python train.py --rope_fraction=1.0 --attn_scale=0.0884 --learning_rate=0.000395 --beta2=0.98 --decay_fraction=0.919 --train_tokens=1494000000
MLP neurons of a small language model. Each row is named by its layer, matrix (gate and up: input weights; down: output weights) and neuron, and shows model dimensions 304-495. Each number is 500 + 40 x the weight over its row's rms, rounded and kept within 0 to 999. Numbers have three digits each. A neuron's up and down rows have the sign that makes its largest values positive.
After each neuron's rows, "fires on" lists the tokens most often at its 100 highest values on Wikipedia text that the model never trained on.

L2.gate1125:521454459516486508448522559443511436398539464530565474453537482504559508454463594521495584478455544502458452461461424515510499516548537499516552470522519515502443467494560524554436506511525572470501424454477593546424494419586484528499529504495439435475486491464456519448523487509455469496479454464484488429503520517526427544577559505503496484414502531533476587537535513565525519446488472452520453421548476475473427530535454557541548526479536531549494469509590478499546515476499401453517489467455496496502489483501428409534473471462607458512463532529449508452548485573498473551
L2.up1125:523506448455528533486470538488478525447498525488515456466488512550474530458472533486474446524501515436463467490493486591541465473477449533484505469550511473482535508478505418554455444513511518504517567439583491464509564433460539515494484495574526475441547526477437507489587519514462503413536507541462569482438537514523549465522419517550501434495455531516472530540551511473462512530490520623577483538573427471516504555501474529496558485480476480510503533519494518492555504531459457497535498480515485509458463484593482559524556425478507506497493408513538488576473534538540498527
L2.down1125:509515466528472455496540539437514475508493549492514409505474474532515508437426577534528552560513576499472484457504488475521471510458549506458547470548501528491518505515474462511456435597494489454502499527507556556535456505471483490494507459484430515490453485511532490445473477446445539466487422545487547506495469473515498496480434556510446512494491491535526498456510509502487541445515527551509508475472522460500413547467449556480514432497506500509542444460554533509563516516444468490515442470493521507522537485599499495552484560449549431469485420467467482547467518502541493532
fires on: " in", " of", "ic", "con"

L2.gate797:542502512450540520440485436464527509523508437522513532533462507488480521435476521468442425573550510426491358551509532532479529503515443541497493480552451550514451490434536485571465545534463460518505487523517513451481466561512513517493473572543561464517454487500462475508504472507475548427472496468521464433509536464439459482555478485500499504430477551568468499501574437519522490434494434420499517453485465470544506450435483461547572493476503498513466512533553509556438495470504451532469495510515470476533487539483520505526501433462514494490455575556469503547441525518534492572
L2.up797:457487496522448448517483499553488524525507479462500488452460439587544457422517529533554471447485537450506502466454496487536492534472538567517541539556526513574554621481543568522463428508579538535508511464449504497528438543538481518507484613519544459474497458513489482385490475455539435485540458487458485553526536554472522501447503445542443495505497563555545501567493503430482562468472497523558480427490487434531495514471505515524531505540499432476502496548508548458530461481412451464490420402540462493512526550534505508436442454535494473577502572433497498518578541517465434449
L2.down797:502504502467582510442556481488497465529452480559466515445522424500522574562541560467468495522522458553511526495509517520452504527520504464443495547541508506540468537522487552437503530427491502486500522507479510462463483524547468518506510485420529522533470502487481445457491421482496476464527461491465503477525556446492459449488539491478581523413542597475576518517506500542513486447534499508437541462561497532465422549415499497552414538409519488530524467525569482544550548468503468507489483507443589528356476430525606541485474488443476494497499603501512480482437497506565436540
fires on: ":", " of", " in", " Meri", "i", " I"

L2.gate2081:520488488499490552471522457483476567499475468490501544549507450531470409446520536570596504463500514517434426529530526484526458524472499524501493548487446475495473503518455545554498561540490557466535454445481488516463478505512472547488470518483541455553509502476524414459477530521463443515528512517464516508539526519508531471526500517459469544498541467508518504507408454486428609500498520502525422453445420432531521506544511498436497514467449416493480523572501505485481459547580461503515513443500437471514518547507484538453552486535489498449414540530553499454497467541536527472
L2.up2081:471503434523463544603496489492518515532589496521476507540543508472460487490522510526530441525479458504466483579543465502549500452478503501514507498463524493516533497549471575537408449455524518469476540448542540465581472441470531507513510555511501512506556444502444505498550483467534536563425507537509466556506492550441474558457524454472461471466565508588495475427539479520427529487545520475606503462508512493474510514493537509532507472411506535489528527528437571424457431479467488475447503593478516491510504571498482509433509564463514509531509526544453527527507473546452491450
L2.down2081:530509556469553501504546506504468502478472554564427510481550474505434504488562541495501487470518475534524487476568568497517484443509470482485487528478462476438520479453505540558435535507557521527524524547500540578434476497527476515468413553524493572487453502490483451444566520457484535489376570537472493507483473553515506508431478495539495463432542539457436476482492477420461444509540516441516545490498474478568471615494564534534495401491529511507502460502449591437458471486473515498529544455468493469523538542506486481455470530515418456459472511517503489485464537540508452473
fires on: " A", " He", " As", " At", " If", " This"

L2.gate26:504523476463524500526500482471535494484480536486552568452482518544465426560428507494472510518589467482510447496526538491468492442493540574496488543509542447536483562456524452505415471490527509442538531485517446494512558464536481547547471539446480514560478503514526452489525465479525523530440533473462447500472542425579469580544508502551569433520469580507531486481493475433545482545512447510497505570576489546517468488447474469455518458517549479567502472453498526460465519438470575501524499553445530447492415495466513527507507513521530439520523452498499564497550506479468494560
L2.up26:504533491512527415470471457561485576485494597509538521511572475496417527536526518533544495442527489488529562438500475495561495537440556484406497561517456519487428497503458472511516539450514427560465508456531479515479545512539491468571494545506482508472504494550429607438511557553479484493542503514520488489481492443513497532464508546449479550588475479538493513473471513497525544435453522471457549532490480480588499536522539495479507469478474558524484509569517514504538479515461454443508574458506479519432504511544459496532472487591464509509505521521454453496482486519480501490
L2.down26:503499535527515468460429512485507515512498500476556472550521521459457497508514513499445558551467499535492552434515462514517536518464495508495542590511488505527451486499591472495606587448498515473539527510538492467437509504503537511521542497497508572452505441483473482484440497490461485497541495497489542502454537587477481532529462587510530505538466457511503506565489440514557546476517554485511475457518502481522512499544497543535510543478503517496468486504491496626463509487474456442534547454491412478522568531506405508514445516538482501591482545562494481452463413433564513443
fires on: "s", "ed", "'", "e", "man", " Championship"

L2.gate86:497479577440493534583511514480430498544497433483461527440508518515495569430562438475520570438506462527527500470451454524575577526511479542479434473483501469487499457532550396490419484490559453479499473461568554419484538453575509569533463485520471557520472414524507462522426502512491485516499480447512483583548461485484488503506461532490487485575515546520464501437542500488524504537450502578462545475526515534520467480400476433496566438489546501527465488441529463473516594385437547487507554503523513469510504459463498500546486509465504438539430506519465496586485509433512520500
L2.up86:504458498519429451505496450476405452465514529547457419545457517473431519459463500569567546495437489497454465478542492463557542535569505496495486443463524459459543446545456505544500561479539455517437551476426467481513490500497534530639533520500523467447489382467481485567576469521529522515515538537467527501575518397500474581571509493577457516556512532535546517445462508508495508538512421478520493495555462520516391494556511496501508426487546562517474574450411553463495511510583460449533530481549432486488498425477491486566474487560422530579430524569461496516520434457514530491
L2.down86:518489501480428519477482514498495474529481522480476431496462478507520482508470462462430564427519499468516535468533454492470517499510534450487468527521468533444456479446592509516455516465451560526479437494528575516521431484514468551480535504525481492540483531471485495463460567425522517490486583588455481479580484514518481528444517496450523565453462524494479442495476463463530596481492488537548500539510509507482563465455503522520412528483586539523461541501485454442519507464513473470465488509567549441522619524463578473432450466474492454459555488525521481537547420536552394482
fires on: "'", "s", "d", "b"

L2.gate1055:627539563510518510465496494515467551423567520503555587546537561519464508504559486532470455440480511469461434484508433517457475456508488432502560548488490518470507514484499507464542486546540507528502510429541496538485467508505532461524476422495548535481517472590494503415533557453510479485474502516516446532458567493451481428442498525552503401488487564447504536574460476530444509531530512578418454524507521571466571510495517479503483503457474519459524482486489461476526517494511487533458529511576458419468508562519490503537469419476583463538527522439415570491508505505542527489
L2.up1055:584501472534531507508496533513498458566553530538486437471447551576467548506507412498475496474554517458485536509529508492497471458520530499490503490502518496597474498491578502516483476539579457525451514405439537498476460501614519501526583555465498478498488474513555509437500564493436521536482418517583616545480424491485568498468461557507445505485572470497555550445530534509542489443509495532442517508527466549486525502472425485541560522503441539446445507507498473529454514529479514490462528439491452472486515486554478501531480507517577490430483554423496585462453542472516476439
L2.down1055:543477561488528513565619482522483436462554489541480452459512603549462433489570455489532458468496503471487512557480452507560506510507478418504484444549486470463441537540493565477469526502516524482500475456457540533442525504517477483547480486450516523524523525423444600571528512442537476529486521510490554456477521441424491530530462504500485450494517517495523467483491490498535496431466549514519541523510428511556474521471466515514472481457532507587462494525560460484450524485500523401497583463507593482507468553447468484529491426498555543412468491515426479515471465510517472519
fires on: ".", " English", " Kingdom", " US", " UK"

L2.gate1284:501480526442430530516493435475515517513462496504556518533579509521539519437540412536497557528450463519492540515437449449479498509557476471480515538493434467462535484521542555496427448483496507532468503503524500506547574474472546512518438466527460509480543502463463492533478494537509485477513495553496472490489552445569452559518550505521438551461507489482530500552442460460450496510558473508562455475437519445485466537482476476485498576451498450530543430501454555530549504463480509529520588487478517573510437569449486491476533488480452428527571525534444521546449559528526489487
L2.up1284:473538479480506591498575477458502469516511493431532516480561498501485458601531444599517508524567506511477509518489477451566486540494509533493483492518469501464602496539477466579484431532478523499435510502530444409512499574450478523463518486450439467484533430430478496555548422489520479526530462409568495502584408496457530523492491501472508471492533473500524537516536421450542442426510538475493515551522528581580571510518534475520575510502529472534480525542578512467506488492503523503442475475460488526524508502447484532452559474496448495489499485544421493527542550494563462506
L2.down1284:507571575507485501556482555465531506444478425462483546525550493590505496536552537524490495548520490380493472535546573476451534546566528468549518508484533499487554456561481492496496418539468481481474511480516501454511456494494519496518452511477530503500520484514510466432421530482500581534511469481600512513487439473450537515510415509472504461482506464407537478539460449497535556497474533449537486573556516568545437416580494455538436476423522512523509481505540557506536458519511487555509545493497458493451469469483558479529509441454565566540474479504448516481459472485539571466
fires on: " of", " in", " goal", " under", "so", " 60"

L2.gate777:543458537482508523503557523533520455482532514542501467495538482524514514466420518561489491555510464548521410557522580509483457509521537532472500456528493493500445530534530479459452497546483484552485500488499472529523475443541556422509582524521530425480490523488475501514464515531455499446505477525510451520444492494501465489538460583540459500457498596523624548498566447465441592490501538508531524448545445496445572466451552524528492496516423508528431453517430507538461552498441567531525594511586515500518494467537535431515497530489563442486520464526452422549503498542525468484
L2.up777:484469501537483421460536541521484516477524473555479473436506498546512457489476446529558444533479535507507505472425533485517513457562450508471516500551478539488537539530488556513422480564498478432576548485454511475551445452443401518489540500503476458546502472441517503432464458521476516481448544483502525497463449511453500489506463557568430472484548489488573506526484509469522518436428482535434507537528542414432545532502495503464493472527480491498504436434440551490566508510489512449601485521452499564461464474528489542513519524448492491426484540522505397479463455506526507549
L2.down777:563538510561512467442483491458530517480417539390507559506457572497548484474453473456520515486387484432519509503494480452481513430534417523521537512531475502491570492463436492504497522487428460497503512472489471526541428457521494522534405476529508478525487487539494461437486487526533499617432528547518552560529492516495534499484519475500514495530604529485562562529542512557534510458494426506454522577481424461427462406497523552535546479465486457467517531493504484516568549499505375488521426477443490482523513490531445535456542492504540567446467504491495430512448513482450528508
fires on: " of", "s", " for", " Submission", "as", "ya"

L2.gate650:507527542539568447604443483492488461476482504501528487486493517469469471607471615481535560503454472554501493466473529560527524519494435536530463500512476429479588513453512549501537469575521517460507520519476538530497463480493451426483575464551475535594560541510471536484510601571448444587522434562525502571532400511474565501525503473518551494466483523508549435528479579498527500527503532499490513537505404513498489484491467492520474468459533460503522516557463482510476473496424511513428533458561482454493495522512505541497535509558511519484442540496584427479467547526455486529
L2.up650:560540463519514463568507456436487530462562578490527503574464495535473477463526447473530499577579548462482480504499536491495505505500469533484575528526513573485498572458503483488520474564481561485518501489428506498440486529533473442487476516467525449497563449527592467500490480565458482514550469529551537478451548529493528598557488463509429528479448572459478509562504519509519564529474626480477489532510472478540498550546522503484477532541483457517493441497491465471466480421462551574492491534458492504483521432480505522544539447510545490557578568519491546447555507525504547489
L2.down650:497481481580521438511432468534401537529470498516484515610526498539466488510539487546494452489483455489495501487511505416507479436501462463561505502466488487483511526509448493435508546501446567483451525480459488509444534467482484475432546519515513395520487527441460520566525572489437525525507452539469559523469531486506512458485514532508457543500470494541511548490511507540492493443577503533493530454487543510472523568572497538497530538495507489488501518474545490491557545551502506517479486533503439495500559525510504527415433443504492538508501522532587541532528517507440489456
fires on: "s", "el", "ing", "tel", "er", "ul"

L2.gate1395:525539513595532456545549568548470518538499486564532426540582531455473433489520435492555471487566513482477486489549583454521532428499518530476519507449578551494522526531539552539440487509487479462567465504433530474507501460545388527493431561495513439541544455448531476508520541479496515535525470554513462482574538539485495512462436571456509505563492526563511506416509357595445487412504536461469475463510511506517519475499480485537472524448478503463488434527448451458487542458501487510536481525408490514492510461453512547479495495594455487465486509476475481528502429538559427459
L2.up1395:469444479557539453475494524497506517530430492513478461496573515418504441413519467510514518538475516480480554543524455516463564499523487519523401520498576494503555428470495457537436531511529542505477493460451526514516580452514455497498564458515485477470539441508526477486521527517479482536459458453480522506527551477507603436469439538430518582539461494526589543467547581557484575557539538482509466538532491560497438480555520483520496503511524577419594567535412544535482547517502398553576468479484500526518504485469470441575542504544471493556441490495533504528513476480515503531
L2.down1395:431427496492461448527468518547533514506500523509496520429507474452521508440504514515423552543504506507539520469556465498463534551456506572522473476507534537478495538492538505436445524455495496482535454555479480513512508528502520510525495488452461409516543457480536544554483445470518478533468544525512499494445470520437524506452387561423538449493504522461525515438560541515415525558515518460517444413499493514523496523501470421571520434472527555464506511529517541483487531535468453498464441547474489529462530537471626490542544449533492572525525581470506530421497465536451586538
fires on: " death", "n", "u", "escu", " dead", "ing"

L2.gate699:550462558490443550485525471453521501477533455416606527486515537555563558524485502493584480489468399500548486444457478535494583520537523523490507551464474504470464484436503494552528518508459477509517494489528500518533502472579542548470475459457458551563481530527533568459450470542535483412396492455580481538587483484450489500559464557578505405593490561532514570563491499464489498556573483438465424495458520504511557506506453442550486486508497483502450465472511541547473409481472475510530486540496529550533468525438530506473487526534468474486522495425467440488496472482525521556
L2.up699:540525477453519466459524475516564608454518499501602525510545445531471509502552423473516426546467573505438475520460496524424410536495462555538476486474571484505514475508455493496566512451473516489456516474505424466498448552543468542516416432528538479545429480486569504537457478419466446542503556502510517556444530480495508479547408509473505516432492467460521489494567477528555475504454544490514499447499448537573553476593435469521470478483420556501443474502479465480499443498492509606471532499524513461538520481482471497504520444536552458509474439480561528425517488520515522556
L2.down699:551536483487472508489585488480539463494535486540518510458442549561498497553453465475494468478540532516454524467533483564518553443463481555494471485505563492490465573469512559515554472491427442471515518419489526457552476544553524531550441448460484517534484513532515493522551459529508529497510553448469478521564484507487484497491476467463531547441522467513570453527550577489516506513490502496586494504473515521442565463443458449486453479456513502554471417517482560497482504471528520464496584522548552526509450645509627363492468483540484429396490447510445542496506502469554547519
fires on: ".", " Chinese", " German", " US", " Thai", " English"

L2.gate837:518478439482548513519565571458552500439481437443472520457520436471477484530511508515474552513547475455442517492500479443436556503480490578543488583489567437488443495486575511475517566501512426589492501572537556466506524471517401501493513480501543518505525496538486427524491499505501552471485486442506448480523506417541554494510502448459445489496472531480520471521512514502427553532500494536503513422505421513497428529565495513490444467481579486509565551514541545480543449461523487502505532410521525509495530465462525480553476519520516542641479478439413481511554438545500501491
L2.up837:526510464545524503480493472510479532552523504453494448464457615491472481567454447443466456566477503483511470455512448498535530508487536545479513583488468507563535468508441496519489540510514476514485437523504440475557540516486576542522486555516503452505489455474478527492510510566483549504498546504492518542468577418493478517500516581501444502543446528559533558479495484457456533575474473426446551505451438536453478545505497556489581482487525503436504465518500492500482480517535499483444454490473528509526525446496501509472484517577526476516516524524477632486452408598482514490
L2.down837:451499449554482558469479463449559541508563518599555473454500506495466549514480489504483521524462535462505465512584468515398565532532580455451465510503495463502509491496466510501442509573469545512473466549557517503601474485494474604520487473475526553479545536459495538487506513446481608571544561493462606502504510441472445445545468527470496519552528527487497446516533488445441561482415528468428522512506488455477423434460482526469528494500461497471429515498438528491585455550532473498488544423468497440507547485441490485529535555574553538482516544495525455524528480515547499544
fires on: "al", "his", "s", "c", "'"

L2.gate54:540507481516486579511486484442467462455506582464498505443462471481491480514482606511454465465476513398455530530495458497475553532435400510462548474543445478471498469470526486528502508481470453508500525421454509539485511497466446508510461521514482504479443518487557484526445487481488565525486567514462459551484480442515531527490465509534590470469540490514489520539440398566355487496463468384491449487527493508553448512500488511514480391501436543526500485522494545471476467525424525498506471524549469449502467477478491490493488486461427612436453514473444470483565530467451499498
L2.up54:566492549502438464485517516474547533505502516526494555523582573509489473531469501485508587466486530424515499483519457498466477448481495540472543543582500523518565432496446532453521492532509539484487516525522483530423506523447521470496478506505532440505421440505550525476522515510476503489506461474469496558565539479535500539533571516512518493502456450455432549576513481416457518484512443514479439472513509436521470535568484443503524467487475539482538438467453514516433568515461539531540393547532433463495507461452492492536523500479575479537518482500438449520478510583515527495
L2.down54:499430503507509493457465476489466499468526493485520512513436494434424477487500518492449540447527550515481479445552499470574503562476552499479547465561487547460495475534517492453489467500436442474488423412479518479492513483490440524506519474497562500473499518528515495466507512465493508493471513433544503463455486554481515538549467432518534547493420469457479548512433528451487470545492525465529529516531600549498437573590419478532488463588507587489460423510551510469511512475556501452497547503526525423452433558473355490477502400489475499414491493499508492478490537430490491514
fires on: " with", "s", " by", "ing", "ted", " included"

L2.gate1126:488524509477541463472510468465526494537521473490488537466510543459514524515500478463511462517529487499522503433477559519534519434480571606455500498491507539508535530414475547478533481539484508452501494463517520492510500513569433549609483521499462459516509411487537545433540481553553514522531500432584536470519480450394496475464436490505516512575378530470414511508485448556388482497509480476531439496515471537505458513456544521473578501514532486468519516509534539475524476532500496583552429463466428595566442551533514506515496476484441493546520512471525484455573530472476534514
L2.up1126:482551534513514511540487479434527456455484487501553497560476474463546514513517508483552496466500457495484532477577524507447462492536412566528434523525485473483453452533554610477576466462539485514463473461489537555466488459497493537381564493501499489473509404505500427554482464486565503535491486482438520527569486519465507600444489476487494505525439560473488478528560540520488463490524500528480484536518556465545518465425564515449496490484460554401429498469467450460465487499479538613477525489495481529482490521398461452506541583449504577526494459453471486486536488533444448544
L2.down1126:491453453564421491458339438495515456496448530539577478523509480553529482465461520451542540524462451505389447523541486539529465502500479387509483466532495530477489505505467442479556429502537517478564498509525581496472596519488431386450445511501496496497534503538457450579456513430496495520430570476480475545454521494550503501475461506522473424408464507491486525472488550525510558551541521515504545514518557506555501451514539470464490504506534496605507461459490499486522556466451553448518577529552565466485474507494459535454475499556480538494491531445469566465555498477485514486
fires on: "r", "d", "n", "tor", "o", "ing"

L2.gate0:466491547584496470553528529472483461437487440533524621472503500535513465500462523444435503530502542496594553442465571527523450478473439519520571471509511412442543497516570463554525473476466517491556461437558492492511572484567425469522479516488409469529521475518507565470523454455505546480464498444464477528551469559489489549563457554492479522588521493480524455484521485469431463477429475469507499474513503559513514481483505472557415520590468487449458476516518467429529570499426516474547510518543446490500509522508548551497519516546423517535588494474451529459508475472457452485
L2.up0:540491469459456498452512496547444550474501537482470459501555527491538540495529494537550526513485502511557481550468400511444485532553478497538432490498500506512463497504357560496454518500523509474537507543455506601510488562435510522399499507500561491485450482495499476512473543446454565509460499444508436486376578462512523487496580485502493483511516481458421432548502522484497506538536481521548397499468511508473488527469464497500570501452495534518539444497485571453488526486487483445522472493428545493465506541462494531516468467525541499512471501481521478485542443414471506557
L2.down0:518476530524490484468449505500570481550427530605510477345519461494469490563439477461474569488510532488496441535511561508479564492471483467486602494510463471564491573541564530460513455489516487485462535459500478546494491478506559504470523496441473491460544467511488567525405503516512494489409487445461523525496490482420467523468509472419495442456503494551587549476504496479512482606550497495576468467487536523517554545451467453571508479491493450489451502487435509549499478493534540516449487424505464485485623522550433551514484456505517476497501523487430489496539513465534469507
fires on: " to", " in", " –", " by", "–"

L2.gate1502:499498538508467546526490451481542462455538464482542565495509529522491452489541521522489557424574487494495494491516464463496493502450438553491447480501492453440479511512466518573455544485450483531547480538539550569507532442609432525569445478529413518521492562523480562519489517443521521480415518489450386453566465496496559551537502520499481459484474494483509498479513540483474504512536515467591502486463511498457604530531562523463472511519461556546514466512569535473487472524446473466520506484471522547497419547498519507419533469513482482478416506472457527480495463459409489504
L2.up1502:510459526485475506495506445431493497439507509492471498509473536474503410564461520505486484434530518500545455491454411519546504470465571598528414482477529497532520487474469494514449507499484489523490449522460544486483532463484409528517488437448444573464472485538621512483502540516478518506496494460452495472500488507501434467524458502527492437425460513505531481482401509510433521537585503508563453442547499523473520480555416457565626465453575530560496528459503543470493513547539454451497573490501486512484495485514424488487490488497501541509455560474520543506489537555477503517
L2.down1502:480510506446424512473500412505515473499519467547492514553431552470497441543560563520462538483508448469567529499489473524494480542493526528543550487470520536551538515495541568533488483496552490525553428521477477518478499531432495544546518411485495565541523485495532500455507473520480489449472446527499493463522457490512490459502457486484522510439449453431511513529448527472495518560500581461536497540395462499509556553489485458527505487442535460502494467455533494469544477507499507482474472460464525496496469507557349475596514412504513532455439504553489454584489492426470467486
fires on: " of", " to", " father", "ge", "=", " by"

L2.gate1626:510501448530541501471517509508515527568578464532499462569485483590550442499446525610472487440539495547474502573512517543473512526478548490459510447504528418453494507520553439537512466541494529587429504488452497495548463514538546534505479357505532486565505442505516499510497530559441521455428496539538568441505493400566535437455480536449428530489505434471511586530573515516477462426471508423471422455504532520468487494481570480545466496423528546511591529535483554460518480450523466579477478455528453481564494522446496463530458465527523473499458566525544472483542522509444484453
L2.up1626:525512531497467581487475566486549489475421581532503513506430488550513481517521599480477526513572496460471485527506494478457562520527443486491569521486474436499573475514502493479528498491473512507503465544496440522581458457484509425475510574504463527494576565485565440434463505501451506483529439517485504438513562465528485555605532529555473540456455495553484544485494510444415492496472445502504539573530519551471511437501499534527571472504528464545419502450482536464518502470481479484515559405484497385534446510519552520441525476503548517548467537484520532581491525579492526441
L2.down1626:494506478575560485512416540481537514516477478530571403536502507535512457515490560443512510494541480488527549451468476477476534527485492503460525556522492486537468522538461519556563476455473540442499514479503557457589562449499552560488523512433499518466478482469530524507505515537472503479471561520455475519530536403490478518458547518523523456500527505459537505516469466508515512432514567511441486582540519488472486515553493458467517554487495468562536513474496504538494540419483494408421514505517502441422577466574522501426418498536528550426535570445484480575528507471480382503
fires on: "-", "s", "his", "ro"

L2.gate1851:422559509502558510440463488471504542500522544495487432480556464485555504523453472481532476450478491471455466457482424512538496475483481460532538561456501516451544502523540513572513578504493524555536411506508524488462497467520594515441487466439534584471505480563489510535534522503527532392497534500453579499514472534463477584534523493475485547515440466479557457516557523554415433502555498446496490529464509423530467492476452445495539431509519551480487472473580536445457538562508469488443484532493428495530488488539492539480430502497511482476491522566465525525493522511466539517
L2.up1851:488466502504524513522538440415520449564522536481522483586472479511504519499457479440540447488499414485522580433496484519468517475484493420414489464442522527453529521461511366525507521457507505441495490543521513490521466481495525487500513473543553522526484547452500468526481489487484499508524452578488539451485550481516430577566486518535479461472476525570445540519456489405473528515502491484432524500517510507474470475480473491525473440512457462495485483467504523565455589527426572541575497472545529503479486477496555508490543540474502538535510450454465461445547466540425498485
L2.down1851:485570515451548520501352448507518494520461546502523525551507537537480498468509473493540492520510456506497535509488484512525424509515494516519471442480542432486481504491529541546489522474532472542522502519442498501500470387519549492467559475483499503497511483509478524487503612472446519538433494539494539503482523510512507472484491500498494538494528565541493541557469537539478492576454464491480526501514529519500557438542527531525522577490558554481532476498521526510511531492466522544491446457450478493569497392533436416551534526477474507437527503551473477529472582599511513499
fires on: "s", "&"

L2.gate834:522504516475545501504526454475498527531537565524415464489448491479473538536470540496531446508547516543509459462480477502516504560548540497462484498534452496551574492442446542465538490455475530605486552545423510411522463465511522448467457519560553577535463559522497450443520541445532441513548439524525492559448513505497528568446553515560532578422467495491550447466582446540531479512525513482533463478489482477472491536470500466528538512503540570467447490448524579460452549570490476550516433413503442540538554550454456536439429462531436387477531507536499533517561498468499456475
L2.up834:493569497517511510491500567533500498493445536548522492547508424482453467468549514482490480541508474477423509439604460551547444416536493579534545530571606467499506553494534485480508491533511516544520539522557480455453498472548535513497521474481427410423470461480483548478500541558453485469461522560448494489509487467546517548565439466474500489555492571430439550476483533466533563507403501528487502464487524504477491512525531478520530504492590490564555415544496501455534465418522499552491504542508559552455396437478521460544509550542557447481576532520504497521433478499549464499
L2.down834:479462490516445497517467436422560481455456463531492516500563524593564562513454469479509492546488553484494480510487498461480540579438525488490462534561483494494492494496481532528504488486478483479500415536494468521496456465494516480501447479523499474517469471549515514418486541456536501493537499436544428470423501485471481526472517553506481550542456516486490463492537505502514437456521431486587410462532533482445439438461515441451532501520468507441498475476498529518459525487507495580503510459472503537447544567490471525568519451548476490559487500478588432543510528480458576542
fires on: "s", "op", "ship", "na", "ul"

L2.gate257:502494493389436492523507522491498440498559474519476541539555511547454527493557484506485513558473485448503520464497442516483581530493543594509553486440526504537530481536484467494384489500493585455527474538439486525437460481535484539493455524530596519531474571494480497466560453522430479564469586507565486495581411481481529574573436468548595501432488552443550547507499509478558491471432526531514460488544485526513506525449495479480513503474555489515513476504437510577456449552514480492543496533466454433495510568555466478488585536507527438488487514381462552514561483528451558539
L2.up257:490415443553507477525525438525502536427503516464497589451493497506452533486488462530458551460445531607540514469519473463539459486530540511441439540482554474477533486502487520521552538500502519425539475461453471520503490505427509527539543564506447491551428524461533515500508508462573532498495512482452502472541480526480527560511491590496577546444461573525467534449457489495471471525475508529514496508554407550481565495542565428480518505523474504512601462472528547503506484524522523533501467460524540509503482427491519468428517516509492482506527437492430543536494469413474560444
L2.down257:563470436497479484491534488512517449529501461529466474507437524514478516532564449460525490516469491487522554463491517412518489539495518600483498515458448525496472495569462497582532524495444533511515427397485548529446546584502472497481447591484471540601428510514521503523472539526482526520431544473493481425451440490479496595508478479575530502454505553402528485511512535507513467440579539524485470521583489507486540472447458464542491479490546522521444524470471492501464512453529512509488447419490469485522435472526600452479479498513481508528509561466512545455543488438495547482
fires on: "s", "'", " pro", " men", " women"

L2.gate842:484473484523476532533534463577500560543504474464517503454510490470511522467460503496551461512535472479527513594452525471571525501514485553503484493406451463447516526462509494532484512428494508509461535474448421468534525526447535530510475546551487461537554580499549466543577476513565518484551501515464502456469536553432538482470524492543430512519445489496520522449483475472516562492496512551569550440490547429484583527500596503505524528575430534513550471518533487499495532545521482513503536487553458501504456545482435485460536526489492465516498421515513515538518491389554477419
L2.up842:565436545515458497492527477533431488464466482450471529475528574470532529536456483561517532459460471565570483512451482520505536535480487507542567534553486521454476441547496464546526536503477413578473428573549526520493556480509493485394529474561527502485543465576512495579494485418505526492550508604498500425518462553512556466576491482519482456453519511511571586512465535496460500523508602485489490507517496487469500470441548502534495560485565455476424472504479435554469512507459519453478516527546578576433508494488508487461496491592529516495461497532522434504561507451546518574
L2.down842:511517481486500538434458514600474505537473443473478513489484523519491479455487525461501513514506430501552511558483481438503513493557497599504520496545505494447497522468475467486489532526492489490502504486476501573537512464448482518482521508490522468527456494550568523597452490457517495435517504543471539477429531558460425482465511508458512501489506452600450465461514501457541482559489454525536512497523538462466548596519602481525490436533460473528484463499483541485509533541466549485398505459550435537515477479477370469517549523465464481509540506521544559521557469419486482477
fires on: "–", " to", "2", " &", "-"

L2.gate875:564446518501467438555482420576555538510467497493439467513468501458532442525520563475533511558550518468497580419569457489428524500519462520459503544454501504486543546467474462488467437504540435523442522456467469516527501493498507550588514511511555477502462489503461505470506544556453473432533482528501504504495563469482449527483512455506478499498534535535494574559496422490508566460550444486504446509529508486506496543492512568380573497523493587461560453567448534502513527500458471521476554556422515532517551519531486499505426507498529458588509509482549491524519593491532519505
L2.up875:430459533442484569545495531506539429501443467531538485538547464555440482534584540501458504543520444500427500460502493480399493474544419496514496473511532540542560517440523512557531534544488583509446530484517518470549508462452511539510462486531512483523608536471526522520462486524494483481471472520514490502498549497485517485448493563549450459454558525579556492446505486444486483498530510514501465530412554456516543527468445477461538439547533510445537475469494482553445387538511552428471625482505496551532526569574546465534434469508448498551518439531534512530465513463536469490
L2.down875:583517491515479495497509474478573551414468478467494467492460550447478413519509536470556526582519561525543471487433552533525492518449510480495469529500521475528435583532448508456501575531495377439530533451455491464448508600582484551466434550469568539531530497497524509503482522554448563480530464477430565487469494550493508535564493508476493535507465441475508540514460532581505502545527443506456541372548476522522507524503486508518446536410524532518441540562509509562464520459475453593591462507533469532483571458466561513462470510507524467478401479542548437498523571471518521558
fires on: " in", " Medal", "de", "Star", " of", "char"